MLP neurons of a small language model. Each row is named by its layer, matrix (gate and up: input weights; down: output weights) and neuron, and shows model dimensions 112-303. Each number is 500 + 25 x the weight over its row's rms, rounded and kept within 0 to 999. Numbers have three digits each. A neuron's up and down rows have the sign that makes its largest values positive.
After each neuron's rows, "fires after" lists the tokens most often just before its 100 highest values on Wikipedia text that the model never trained on; "fires before" lists the tokens most often just after its 100 highest values on Wikipedia text that the model never trained on. A number after a token or word is its count.

L4.gate964:524566473474535514537494449506524503505454499516504516511521475490451525486476494538508500485478521497532479451492519466493485486484522482547473500487473522491549449499476513467491511533512472499492423475452487532493526528502464525502525494486449482475538515486541503482451518490517521501513485469487502488482426479527503488462463514465527480530482506492552510480478511470505488536526496466475439501490530517469571508536487471495515515513470479436503480479514484519470471469534490423479501533521539497479496444434463515526482502460487500473533455510478519506488505476546441509
L4.up964:469517496539480451522499563511478503493513512461518501453497536498499516488525486523437525489499490493475483480498545485497534517509561511550520526536519524513490482509474440520520486483499544553489502503496558520501502487474497518532497495482489492528530490543498495506470491526495431486493510525494511472490496566498523497536516453519474481494469549462483513472453481516513538501498526523537526524522526482505516523512531524531503502499520487506482525450524505463503507511525537509514497543491459482487520487502457458472546532524497526484485499457533525527512481519501503457
L4.down964:516485534504501491516499505530488505510462515497528500470540476522504514497495500518513509469499494482537524499531491424492448503517514483527480507463495531481519484529492489466493500478505494534450481506503500499489515512528491529485446526500472541514519506548518444493503508496468468439491517480522495490463463513525500486502474518485483508497472493498504507515515514525506448517484515490477499557482520478487554495523492453452511472556515466425508522468519525543487448447524477509502474485516500464509453467489522475490473492505489511449477534496469537506474469488535463509
fires after: " |" 66, " " 31
fires before: " |" 82, ";" 6, "." 4

L4.gate733:518487510510476463482499494513465488493541514472505496485524481519471500469497483501517465531499480511510504513512483518524503516474498482520489490492471521512477536503486566473521511482493483526468511541529550536478512487462518546482520488520477509534460501527509501495535466540475480539529486448503504479451452530544466448484471463488490511490488542513522486502515496493497469498504512477516506482585505492512477474519538496513513517513539473492522521468468519513545502540498525544548470509508467500468498515521488517520467512497526474479505484467491536534490488479553476474
L4.up733:503486524544537450483488521472504522525470515463562526505494536475489470478475461508509475506515509511475470479490548552516509461523502509508506476502478477489509499517459490463492506460498563501502511535495482539521491525491435481516473486501507508534479478484530463515490520521536547504492497498521507487530517477502520528470550523509505513519481484484521527512498522514488511471480516516434442511539491542470482516455480478456457506507486503512533512514485502512506514545527573485458515535508490470489494543524495481494540500543468485510450505521478498507535499507517493480
L4.down733:522497467513503490487516475493519482449509546496525505506523495510475473473518483480474467529551493524515504511520484500516540482481487445514511468517479494515465514459513536548475505513513482543452484532506488549478502504482576529531479514522468500497477491537493531500540526514493496528504549486522482493517544491479499489513500492481511550539498515472477511538498527552507473492497465492510481524514509500546501474504495476465538508420535485560516508511480514514475535521464490521515504490487478511473519491531513543529515537509516474540449531538464516486480529465519510443
fires after: "|" 20, "2" 15, "-" 14, ";" 8, " |" 7, "," 7
fires before: "2" 53, "1" 21, "0" 17, " |" 5

L4.gate978:506470516520531477496572496491498503494552484458489499505490537506534485498538458500513524554505526524481514521485523448516504535517516496507520448483490464518507486531519527507498485498506480483481457563530496451498536525484499504498488491521525512552477519497572500517467480471480524496491527480502483497499481524526523503502464523485493479459542534475479479512538437530461498517533539530513506523534471522490500516480518468516531486506485504489510477543546502528502491494500484484543508538481519461514514486520471459504499513493546560523498511480472482536516530499539482510
L4.up978:520521536528493518509515519524538566495489497509542487495479500467468522497506498493489485511472536496497508503455453489516519482473496516491501495432436506551487505489497527499506475483508503457492492515460534540493480471513499473534442528569481541510485541487545477543506537408463482518497483527478522547437490489503500487466542529503506496493512513480514546527517498500512522496498556519491482489486460506480541500510483504488508528495489496509522497516497509499495502535465463456522489498506474511487501504493441512478479536462503517486426450472526513490491527468519472514
L4.down978:530464532470520538479505494534521490506469512519485460531496500524484498506498526487493529537507538495487511493486493535472500523463483466490499532476455454504512472456518512570493541447498515508481517495521535507488533520507492493542462546515534540473482468518500544472471495510511523455480494513488545501478491508461508489504484454533493512534515476506486510470484489460499483479466494474494491489472489494507505529552514502506497488469499479506514530485465481474468502524495454446492492505515515478558465466496508504483486505466500516476488462502498515484468525503512484576
fires after: " |" 80
fires before: "|" 77, "\n" 11

L4.gate794:485481488528509503493520505499497487491487523488508518484484512538528475464482456521518503493466464455496470478506474518492496492495533468457484496546508439524460529529475509506517480498478488478488442482539549521460516475443482502484459483459488525513499497501537495448492490504504510543468502490528485545459519514502482493520496534523517517496498489525580536528499483499500466466519500489506525530518477480496517489500489491516490518542497491557468522450476537498502474486520506493481480551473518472498454510492495514493470533526506546514501489479541483496524543509531475489
L4.up794:497486506503518513476523496478530485495492500510510477500492513495519505495465507528511473506494532477502472478514513525494546484471519499502542516530516450492460506485452527502490506484474488510522476507481527495517530436500454452519508496489482497475477537541521473478499525485532515489526508545507499517477493536458512509577509530493537538489461533497535512568520479562497513453523485513481508528497502467478521455513466479510501499475500507491470558507519525489501486490550483508454494464473522453512492485511475502510504523502495499522528470509484525472480503495510475523
L4.down794:493471486513485472487530463535503509511473498507511518486503508491526516502513505506494479488522477474481506484526533460524522504517513521512473526493496530465501496516499507496493524484525503493474488506514500553506553472536487448527504517523467518554501548483525511473472511498483526513557498536452490533540499502471507501513529520487504511506508475500522463521428505550503469522511503461496517581486521486449507501464492451457498478494472502481494498465521478497494499523509463523485500490489527482518503529508493525468513472468432534495516494513483514508513490515522465521
fires after: "1" 23, "9" 16, "–" 15, "0" 14, " " 10, "8" 7
fires before: "9" 54, "8" 44

L4.gate923:480490459492481476463492514502514466509550479510468490525493509492514468461477461500519518522452533474521495477558494478489489551504511488489485498498497497498457518496489517453503503525471503473455460526516454527483508516493469489480485494499508517509507523460491450516526468500512485504487501517504469520479510540509518499494454522495476505500512498507543485459508527495486490474528497483471471465465499476495495508553510534509494519460540497505482505493539485472484501518459506527521487512475491505514482511487506506534456482531472503528485522486521502448496487441498494508
L4.up923:488492469491526501510510473509485507505496487504490492525510511531521514517518487514481511493509498499500474519453501489509457568563533455509561474545470451450452533503503463465501452502462554471485505480515499514467486458487488457487526503541525531578542562469471475529531495471481498496489521512505496503458533501566541504507466534467501523516545507467509460444504541536463514508458487524484464495500500503532468498525513484502500501449495481501448504508522483494471524490489504521535469504518520496506486518496543460514514483494449454505536533496477499507503515485511504500
L4.down923:489501461482520470480495484544508457516516505500459507510517494537537501497479492502531536517502512504474452470508493501504474589553507504498508512487493471489462472493537498460495457536429548502464537503522511490459524493529513450493506534497502572488514565485502487554508523475491472497536538511476471490472516510532501507495530512472492516508487538491504481474494513514457513487517504494518490513465516456499496539490517513503518508459522537484438522523535506491472553480481494571513475541537498502514514526517518493518507511498455461489522512485499511488538527473515504503
fires after: " " 21, "1" 14, "-" 11, "2" 11, "0" 7, " January" 5
fires before: "2" 92, "3" 4

L4.gate1153:470502499433491525472497475553528478435538505496495515514533567496521497468497459471494465483490481496519500498514477506498468515453485481496504500492478515520539502503516522468518514504493512482485513539479490511478543552501488565490510476516514520497505534494512496474519529483467511518524499509491481484492549473522473451481444500481499511459483517471515487456480507500490492532478503525523506466476498503493468488493522501453476518505464450494485476532478481523474531528510506540522511491544510518495466503495461504518520517500440485518523479499464518466502536484507499534
L4.up1153:507488481498506459551487499447487528481507486484476515562504503527495522456503494495502569474505479438461482523486455504514505532520532483529494503482452484486541501504470497510486443482529465492492468520511475502532447505512487468519517547479484521490504510520514525480477476492493464525504521492531538474453466473528526531509488543534505522463476498461521502460487523454476529434492511516507511516525475514516496520488480471536461499522471507453460509536493479498491532472459519491502512487476472440507436479494463541520544518496524523496508523493552557505491473485528479537
L4.down1153:543486516488511485486507463503546445519474500526521458505530495483502527510538482529483461481507513484515530509495482530493491517474523497508496519505494510556499531473513495461491521510455478479490485526512524514443566532441503510487480506549483518521516498487489493508515576442494530494528482537524513472488499490513524497508486433470475513476477494487484516495510502492508521528463452531491502544500504466513464513500495521482487510507458452465494502539476532533488514516522505449522489526524507531488500477549447490534486513508482478510534511492471498520508480505518504543
fires after: " |" 67, " first" 4, " " 4
fires before: "|" 70, "\n" 8, " |" 5

L4.gate1245:521485492502517500511452459491514513469508547539520536485482488501532548465437465463481463502474472473486454481519502476480521489465523487481488544509435484504482495477485530478480536504500493469459504557488475495462524517474504515441492482522533478534472529473490509526471490501550543472525475472514531512463518473495506489512481509473522503517513490485498530488486466472484501518538530473505489502531499529473507499527533501503505492516494442482478524495463476470497496476502544524512531533481492531439510554553492516490483518521527510488510478475498511526517485474533464500
L4.up1245:476516512537500489541500454473484505546539489504469504512503486544517519506489480518500505524485469499496495524490468523564510516494468470505502482523485515511483476497511536507483450517497540525496459551521476564504498528492498559462486485467505483516499505491524531503492468487496481559496531542491497506486512494482483456528525482494504485502503529468538451503521544495497494465486550508479454504503510519490519517504502471494520485535502493503493498487543482500505507486508520503472490505527482479522521488491473536515477509498522520514490517544526500515530475477485479493
L4.down1245:474513526529526465554517485541515505472455496568523468506518483532529525505503487478495479506471483469513457500516531492521522484436534496484495530491501521522450497474504505497516435482459514513492526510480513426506501505469477477521459459478546492491474527444442495483522552495540503467515486499470514483457509460518521518513468528489505480529487543516515538520474511505481493489514501504504440508493514528516445486546514522480506494495499478479522546481479528486509487465521454515475498510511500500431492490494479520502516490521505505544504448474484508556493502516529462505
fires after: " |" 38, "–" 13, " N" 6, " I" 5, "/" 5, ";" 5
fires before: " |" 42, "0" 10, "uck" 5, "con" 4, "iv" 4

L4.gate1130:507482523467528458480513499472517489530512500428532498497545537456521471529499471515441500484518510486438505487511483482513448499540523491535529504512531501501507494495505473499463473488431521520526459545476502524490520461500487522504520476522468512490471529531512521482515501481493533499471492496453498476535519468496551478477519503507483493506486535456506441536535479538513524486475478479477472490500491512503514534494463517516483484490511494452504488450513500511480505503465496483512496516551506500556449490515502502529456508519449544531486492490500533556448471515503528495
L4.up1130:496502517510518515493497475460507506515497435515489486483490513483455494466476480498522482467496465515468471509460456503505487521493475537506522482507443486476488486497445457528488508471495487510460535506463479523495480548517484474523466463503542527486458483460501474509483493502449537511536495534476517501469539467503512492536508523467497487454505537484513549511537542452519498518501521527479497525543513538486478496516524518507477504490517458520554488499533511498526481523501545508499506497483546528527506475504436526507486566534471508493506550506505523521502502464490526492
L4.down1130:489517487483525503469479453513512493486485510486531504509541484498513506494543515522526525473515501525473495482496483480522455482504492494508482487500506514502542491507518504492459483474484527474508517498470521503527546520503482493523464508530528481496502471540530507524472506514510522501482459478482489474503540500470525463505504509448454518473482501558472519473558492493500499539511464466523491464503509495517513514482508528544456504481520449483484455480500484538479516488487499502495514524518504477560484482459515492514469508536506480509485509501508525516474476472510463510
fires after: " |" 44, " No" 14, "\n" 13, " " 8, "|---|---|" 5
fires before: "|" 62, "\n" 11, " No" 8, " Yes" 6, "-" 5

L4.gate200:514531468534542540467485497506502484524503508463526493520533531481474529541507464462479527487506521506502486472452495532536476522475553477460496519446507489543490515506512506502504514500516496507507470449511503487521525551487462484500509552490493475523489463491513481525530540509547515499474531477491504522482498454515499498467500506508461509532488502480491501483519505535554466492443485510530493536514506422498528501524507464474490527480517499492461501540497479476510491500518544486488504478490493525460477494492497503493482501524497483477521505531536517499538479498489512525
L4.up200:522498496503520489460521491488513533484436463488446501537509506476486480497509501494486508495469512527457524521531480489521518496522523505487488501478500506462481544484498539508491486543521473492501501474463474522522513505504480562500502494501500498525501511521485554499499454487510495529499495494503547498501510444574488486495462499485524505474505542484503478500486497502518536540435466504454500501523508501501501496516503466537540476467491468495500496500465475521509502501494523517550443489538529509503476497438505488495536443514443492532488483515466500508467528514490478479
L4.down200:560517481534507491495498509504496483489516509504476505519495527475508476518509475533514511502461524491457540493473513513526515497477527492538517500480487474502472481486471472506476476490550519514505516476490504517512470511492455489502523489475518466508476476485492505474533504504489500511471477470482434507491477477517516511479507471462454506491468514496545480481458497503483522516455526486501488497514508457512547507495512498505495464487505505498477547497475489497549475512491493438502525523488526532507497474533505513511511481533487456474485493529484533491493482516508553485
fires after: "2" 33, "0" 14, "," 10, "6" 8, "3" 7, "4" 6
fires before: "0" 97

L4.gate633:516485459508494521541487522522501490500524471459526465519450473511464509482521475509484519455491495464478532451523462491497483489505495482526480480540492515514499488470516488499456494500535433475476461513514476500511488524494495507509463474505519528472525476498542508495551503480502485551503470511466465459533523519494490499472539542505474477519553500509553475462492528527477477526511443506488489490538520474523469512533468560534491501504498481538498501496468478521497497515448511465475477535496525517433510485538485491479483495525495468488494530498464469472498485485489499519
L4.up633:552490498473484503514526470509502466519476524485566477501528477508528544500467493512454489524476483466491506587525491479508466476490480536478507495491550482536536503456524501487523488477494522479495536525500479482491489482515509545466532520516504471471523525512475543495489481507485505529462509461492509501482489574498506520522513470495536542474513483508506485526488507513456505515501516469459490534520501474469549506512486460476538511496478515501536460504521483482486501478482515530499513582488486500483517475480544513472532490471523475502540503521511520535515517479522540500
L4.down633:508469516472501495439490519468570547491530495497506453462467490498518504481508489489525526449478504487482482495461445524462520528494516546462518467519536474469478512474504497516469483525474428555523512546494515476464472482489502534545493513482505484539497555543486517509508497501497505500506477498467486500434509549486512462468481493497480487506509475514469501518476508474516548501514477514479496494517460468499499494573541531502446517498477505521453547510485459528513509516488506528518474472506493480522487482518483507546484467533467544519495473496490476502490518442496495478
fires after: " " 44, "1" 22, "2" 7, "\n" 7
fires before: "2" 36, "0" 18, "3" 14, "1" 5, "4" 4

L4.gate254:508489508502447466454503474496479517456463501523507516521543518506498492502477499490516462513505494519547498505496533476521494511532571484490488512502533496496433520504560490499449555510521520528501475499529471544495534512509471510486548465495496529490474509500518528475497532505549467501488511504504492523507484535489488498488509476444493547515498486496475497520508542452508497473508529489509524527454479486486498517531500481460506485499492488490539578506522472471533458472520518479481492496536460500523513508528501493494451474514498490525496532503482438502486532497495531517
L4.up254:516490486477530484505510526490496499490528495543519505542498499473475511508495491477523508453529545525455540506523491545494533496495511490534504504502467514512467506522543529459522505496449496505513493505492478561512487469520467474499476561494484497474512560514489445461485498535527455547482518499507504501520522500469530508533499484474518468503494509484492474531484480487509459444488452490467491459494474485501483472476475535504497528493480486473425513544489463501507529492535477543496447518494495460499485504496464519496534499443454506438531496492468463484456503530497542515
L4.down254:444498472535476501448516483492504455524515476540495524500515537537535504535516533529486529501516482519508531483481460552492512453505504512473498504505488517492468514542521483487500509499486517549474529483521476516499514536504477488528512529451503528495516513472527528472508501534486497511519507506457493520537496449555492559504496481448519553526514492479530495507479530500451467453526483480529512530481524498526533535482502513506524524515537479504482563566494525551530462513468491534483485506483476456530515491505503510506497453473490506485527429498530458447456516505506486519
fires after: "1" 54, "0" 10, "9" 9, "8" 7, " " 4, " (" 4
fires before: "8" 74, "9" 23

L4.gate125:504495491501517477501501496505501531463502540467545534472504533490470502468496501508511472488491477480472461498493505503530480516528503540508524561512494486504482519487527528524491508484482522523499498487514480494521539511460486491479517476529536461531505451550521512482511548507525509513464502499498521552502459518482490489480532485531510497498492516499501519511532472529521448525471471515520517472509520483488512491542532498531504520464511529574503539458524473490524521537482526516530521485489493482521548509488469455506514502490526519484513548494495516508490486535469550527
L4.up125:497505501470498506505466544504459485516491506492476498499486515490516446503506496507454504493557483502446457455483516499517516550464499549528512505507499529483465509548540522490469503521500485497520500545501454531429493503528500502558533530522488506500456495471518510520530451491518488508495484481511475527547511461469498521528504497468521472517508542507527495556477474539506534519448440509486489510531484493534478513468510468499522495522454488486531469505490460511547509466509504495538439491454486501515529480487496425485555487504503493516502487465487487469549510494515480506
L4.down125:489491507525459511482498512455509459551461495503517425484541473455517510516501547465483501500551532490481488451517486513521516489475475462519460451502525519496513499460478525515493462560516492507512518449507504477494489492518504488513555477531484477527487483501552482491502456516468496467529546492473501514455527515500539501479486499498506498489481488475522457505538491522537527486497516488501454486498490504502485472473460480481505535531476534477493482497480495497485485487508515470477513489537477473500478488496569506538511460519493491545501481499488469467498500523510441485
fires after: "1" 15, "2" 15, "0" 13, "3" 10, "8" 5, "9" 4
fires before: "," 20, "." 15, ";" 8, " the" 6, ")" 6, " •" 5

L4.gate906:501500509505496511483532522484515526492474492488500502551559534446514494477460494480462461479501497498451483499509478508530533505469502516447501494503518529491504506520520466489521481497514487509477449512530496510503531486516479507523440502494464566501504512515518495468479506547508507510493538500514500500477484484465525501523493477509504523524490518485455477479517533497514502506533501459509490512509499516485495531510487507520504479514444487504490506420500511470516473441532502543502469473478480492533495464496478517532485507499503479520490486497501481516481468463496477507
L4.up906:519497506497470502481505517490517531507502470456520501483508510479526501514476473494510526534507524529500498490482535493468539484481512521458477463505513522469448447527484469531523515495490439532463520531463488497503521473489466505523501512499521518534487562508539505489506489480515521542507524497509487507491488456558572469544513502507566504515461488459506469490555486452495507536528523519437514536478438457502508525499498478496512458423540470475494550462548469532529481476514515559481487526494476478506534477511508510484509483468495522487527488520503471481486491512481492524
L4.down906:510495505492470514502509566494516505479481454540537501509507514470502522503495475487525509477539538509462436484514539516538483532473480531467486477535476539505469483479529435499517509515498523450497456490524501497493503507515454516500481497521499519517496532519503510454479543533517461528502559497473492481508488478479524487508505523503506489481510508518482498531494492504487445527521480444500539515464508508478537509534490513507521508509514528521503508473482563530470492482462503516499521487517492533502503498486446522535485476467480518483577514505506539506473512480486470484
fires after: "1" 21, " |" 20, " " 14, "0" 12, "9" 10, "–" 6
fires before: "8" 60, "9" 28, "7" 4

L4.gate196:498502442480508534460503478526491465489480501475498473475453501545464502530496506484477474525489487473492495495506493495552491507483533484474490502515485488514526507481516548460489495520504463516528493500486547520504542505506473443508497478547511466530491459463502556460530520526476473474524509469513478539479509500510452522485479520532499528501476502504452492490485486514504456518511530469522538526487532527478519497499446539501481496513512473463472487485489456521471530497459522495496537524509478527472484481537500544474467503536513499476440499489524472470491468503541509460
L4.up196:511490481497495528549506505498505493471508499475501472520548462482462493535526489524527509468483500471465487498486508484507479509497490521509461536461540528487553450486518547498454472520512456486543537469539539477493519521500480484491491489499481442481480513458508541496525452502507485519480498449503474513493552487510501500468494474495479558515490459489523494501505524493534455511484510519536510507540501519506477523530493566451500493478523474510542494494517458483485511513461495492534527502488453519491495508526514488453485518519553467481485534475495508469503489476533513514
L4.down196:424536523456510496465501531516512528520447457479514481493490511494500537496517499503469526504468542499455478527481520519530497499484499474509471517483493455525489502514511545486518502514498468527478485487506456496518559504482469499500509517475476498524481510521567526482545535483472499502516489518507511528476457491484535488454523471512498490498472520524492541490505508517491502497509479504485559505504534494512497515550507515496487517509513477471481503537484449452521523495509502509467530502544565541493453486510533509505529510509482516502518495483507544509498491500488483458
fires after: "2" 33, "0" 22, "9" 11, " " 9, "1" 8, "–" 7
fires before: "0" 51, "1" 41

L4.gate669:537488481519528445503528512512508453493520575482487498476519511476514558482506445539502476516509450505512529492521476533520473485535489510482487433478502500508524517517545479493501486494506500498462531460458498529476519483502475474501523500516501499501538537494498525493493496557474489520534482521524515478544486498516482506457483511514498499494496500501465466493573494517487512528511485445510527490515481537462525526503501534522526492476472516523544486481492524533507463542525556527514523492469459502508509481470481483483500493539451500494467468519512504513492507507492494512
L4.up669:493545470513445488498503498523482539509542491503500494480480507490538508517476505495517525471523490488522510509503472456484497557508541505543493486482495496533486544459509488464509519510481507511454527509538476526553517506521514477544446495502542489493485454535495505501461530467527502503562488517481500516485486498523463459497491523535512499491486480488528469521499507486513544503472502489531467491481520505505501501498511523486530510463517489481513444468513527537485508533499499492493475504515453512508456483516537457550522549493447493509497494457488548506504508473514507522
L4.down669:490484504513511510489485517525461487505528541495413475473522555502545529494452483475479445562498430521493528485538510502528485482512505537479447480494451463521470569484511514488490524507506494479460504565528483521509477509518518490530533519472516476482483464499505505499478493490519512505540525486500510503502517535494484492500503543499495466510504533506490438498532486539542479501497481483489489444530490500528493484499533482536499444470508549505539470523534517504518532487485493506502471509523469488445515451509499494493517516508476478479534506516506529490498516474537504515
fires after: "2" 53, "1" 15, " " 8, "|---|---|---|" 7
fires before: "2" 23, "," 23, "1" 17, "|" 9, "0" 7, "–" 6

L4.gate367:503492505474494488491475487504478515502506503534457512483482542551485503491542449478532543527525516440501548509497516548537512507547497457523472469492459516496488482490483511486512473491443511503430528529502504541505515518505477487472515470503482521541533498505490532515519458503466472510532507484519523518527517498501514491449518496491522510541516521509480472488448496524482493469496498485490521507486458512490517464534531527493549519470493475495514472487480478495504518498502496471488528534517490524521526513463508517475487476497510499475476520519517478539511517529489506506
L4.up367:494510509510451517491497451505473500490528479460474440511514494524482533466470539492519530482563509523510510506497456465511443493495510485477497506502495499534504472510523511531542507500524487493501504490498487518542518485470512464558481493508473477549482519507510488492529489524512553493502511484543535473478467463509505491542501459538458507496515506471522484520523527535483487494485450535494504523539504516482460471479483492498488470490495519541504515466524488503506540528492503485516469507511523501501548509502540511502534442496475505469464510516547476507451474477508525511
L4.down367:489481502528479441507472549477510503520451507485435546495523549522515497513449484463534516472515516508535510528465531534509535539491521523439522512542469535460496514486518481503468488523455490479528510485514500518486488468493504503514483490486492528476479501487494483496546507497463513518526484511488562495519452493523498484515497496513505432504511498489533467512535486511500471513459484495527446495473573465508489461527496484452491505538514493578506520480493520494497501523516503572469528479472521452522515526492519497493492512485553561456469498437498509503496527535556513498
fires after: " " 47, "," 8, " (" 5, "." 4
fires before: "9" 55, " " 12, " the" 4

L4.gate914:471533470531488482489508522526451507560496502466501500490485496459522508522531459538487496472471528496491503514451545502464465498501509462506480488531470483504522553457488515469474459513449486483510497525530470468482477502533508514517467490513514496488501523509486498509488494480475544472484473549508469540510473490524489500483495484495476502489527517487538496526522465513500488508511489492482514504522489512502503489495496505456517495518490514482556507466512467545514467535524489523453514469492496495517479494480502460515499490539492494519462458467501522518508537515498485500
L4.up914:504460500553484505502501487519507507510503475466517475506482507553472486478507498534505481466483510497480517513478516505479509526516468504505542496509543497501496549529507479530479499511461464468528446524461482490501517517512544554511479512523505501506485497473518528487509488480514513442524534491490517493528485497470505499521521503460528522556465498533464477547518508502497532529514531511472461550471497520513501512484478442528468506513488468495529496473490467525468492494477513464520479449555495499523530477497487546522508487479461501504480473539507506508523494512493530499
L4.down914:483541486498506507510504506504485483488520492503474521512509489517515525531447514498484502509516481460528477513488496510485473510520539499494506487474497485495492503508463490496474476512541504521493516507509516563517505483513475489522486549501487486489550501524465480520508491506441511496518510574493488481502499516478492490484489499489461516454507535515529515451530539487486505521456499471540501484450504443509528458484529508476533520476549520530525480506503464517498512503513503530522440503489492455506485556479513467489483528540522511478543476476541484515464526475472518501
fires after: " |" 77
fires before: "|" 60, "|---|---|---|" 6, "|---|---|---|---|" 5

L4.gate1204:508475479511502486467521447456502506473525534507491471492511485481491492485494471522544484457471458459518503511519530519497482493494495538534545468487493508488508521518509488509499494495513440492445548551507521529504473484509511503508482510485561478527513545510464484498485542587498534546497499510489516506525491443476525538533508509503489482490489510475521495482489502497440500494494527545490520471460488484489513504549565528502499494523454524517514498494487525517502512528508537506493513501512472496474535506515509499516516469475483499474494518467490525512482484501458512552
L4.up1204:529533524505511509504519489510489468461462525480459503480469537494529512529529494528514550511517454493470480487530513528518448456513535534489497513496475475495511524507516432457492489474504508477496520469486483502518511530480511497549472520516490464504545501544510500493472515478506516542500458491526488478536481472500492501538459535528482532471518462485509517521487577517472486467474465515487489529520496526542494534476472498472501494509515486477504542513502511496507514511478480472480467511501490490536505514475505442515500496540438533453536493529492473509500493499488492514
L4.down1204:501500471492437560487506511486476493446562477463467519470502508475474536459508517489477509535561516528457487435488516513509515531500507510464479514489489526471505514524494511488536487501521493515483509484495493517471529517477500505543453512501496505484503491477523452521452517530553454494505487522466523513481491517491500542513500492512494498529534487521514491481467520509495520445491504503520431524492519501495524544498527497524490504524544527472524501530486481547524541491446514494460495523474565497552498509482469470471531480531513491429470480524484469481482475493476461516
fires after: " (" 35, "2" 25, " " 25, "\n" 4
fires before: "9" 36, "0" 25, "1" 15, "8" 6

L4.gate941:538481525514484504535487514529500502507472543495491498484495485508512497529545477524530447521538504530530504508550493480519503521505524489514505510508482458480474515486483517474546476513526523514497471502478496514505519488521489537511537529490513497541523500499536598508470520530485503515475518449505473453475527504460501513497481502502471471535456525533481524470484491502541557487453510504508444500529500558495478490552501478480513485520477512500491530475474450541487495494529527455587519522473509495469556522534489510495476490503538452463507501515493486450489496480542496510
L4.up941:441521488495486515527481493523495469538437512500529476472492480497533504521459506519470486535454512483511520470508486541512510496515506469517504473454484518491553463484537536544522473473532471492524497437472484475489488506531473509493522520512510466483555484483518494494478512525475521514457475502572450492479553528475499487476518490510495516484467488512475494499517475471495484468484493477514545515475528527500512510497515528495505493471507507487524519507495458451508513441518528474528517523461511526500498483456490524515518490494538492498517499530490484518517490473496516537
L4.down941:517501489483499506492458523512495483544491491503524491468481475481496492474487455496530544500514493517505524513511507489562507479484505498513501527541494516464477521516519508486483537558502470533532487508519480515539522547536442485515523538533503483502469515568465520489531495464525551457463495506476487506484452462482489462467524461534464503475472475413485469501520463529532520522510502510535488554461494516481498497489500498514503491486489502500506475508513504499515500492490497478507482468537488531451489515505510511519483498515524492523502484495469517501515507457540528504
fires after: " " 65, "–" 12, "2" 8, " (" 4
fires before: "0" 86, "1" 6

L4.gate1361:520538469479480470520520519536532496507488512482483469540518507434523480499500478529510476432504527500526548507548505490516522503495493513468484500537534497477542532505488506482524527484496538508533551486540485513472512558505534457513469529476493505561497513503500546485501465471437514509477496550555500523491498489483488506468481505496483532508520482494557473497528479467496511550521510516494515524491496500448538497489517520508506486480502506533486528508481482508503456489495493514496487484503499495430499500512512518531462521487533497508560478495529547484505480546529507453
L4.up1361:484459433515497504476456530538521501484528529474466545547506561526540512475510504511503505564521496555489452555475444480539515495474476487487517480494481491521496489459532496475499492516480509500538503509476479513492508499473495486507512493488545518527502541486518486529465464518516516515484506519494490484465508471458507498512475552502555514520497491475509503479490493478488504461477489514463477477474510481451525477495524478504529486524520456508536475477451483516472502479491513506515543502496512474498496508480501490515525472525524501561523482519522437486518457491528489534
L4.down1361:520490477465498513477548478514536494523473555458514496500549529461523480497478478526518496469473508502526556539503525527471507550499501506505512527501549543471488495480484512517538526510500493518498487495537502513463497532483489479516477509529471535503509504501507495508498499462448525513469493519533482504526525507511448490521506528535482493488511499515509467518539470545505508545534467484500547516480482472529485490469533516455512478499490518460509513491505495516504524494531528495535503474489488528441489475484497522494462469491508516475522527504527534501532498514513514468
fires after: "0" 31, "9" 21, "," 14, ":" 5, "\n" 4
fires before: "6" 14, "8" 13, "5" 10, "0" 10, "7" 9, "9" 9

L4.gate1265:482463448538551480536513465478506454412474499469546502497473487498493458541506442546514506483496514534482498522498478480525517487536495504525512505556520468522455525509513514521505521475493492464526477506475519515492495490500450516437469462465468496522494532513548525493511499502490451508470498513510514484540519475541488515535506496536488488510490523458550503485523526515510472535470497505499521503515535526466512515513463522525462504449478491472484484496516488527487482493535481546442534465475493475486493513481472516536452531524511491490463480516470496458448489551537481526
L4.up1265:526522532500519512525513553532481489494466509518514497492489488473502524506444501497524501486530535487521529434540533481525477481480486469547497494502454493471501507542482546508452515490518473502539475516491476502520502511509443504499464548471499517430521470535524524509460498512501511524542514521531503521494499493528494476537503505560466498449475523485491472507482471520493461510493517508478534470447477526490530530508488511511511559521505492516537490498489535506524519473499535492544481501537507497520494499479456494509527480472489536459531490505477490529516487470525487504
L4.down1265:483496483525517508540487543540508525488483478490524500503487495482540463475520473546496508519555488485500513436479456532506506498500484470528495485515479530505497554521544524509492497443484525484529475516489534505490560487528454541443498510479499516471472497490526486497491485530505543496510482527494494498506503492499487491519522472507478489461491465496536523506520502529495463518476476477467525493511467476469544521483493487525487506472475484491511491500463524527486496512521528496514517526516495476515477516477444482498492477479456515473474479494499443547528515480470495502
fires after: "1" 41, " |" 20, "0" 11, "2" 5, "9" 5
fires before: "7" 44, "8" 40, "6" 10, "9" 4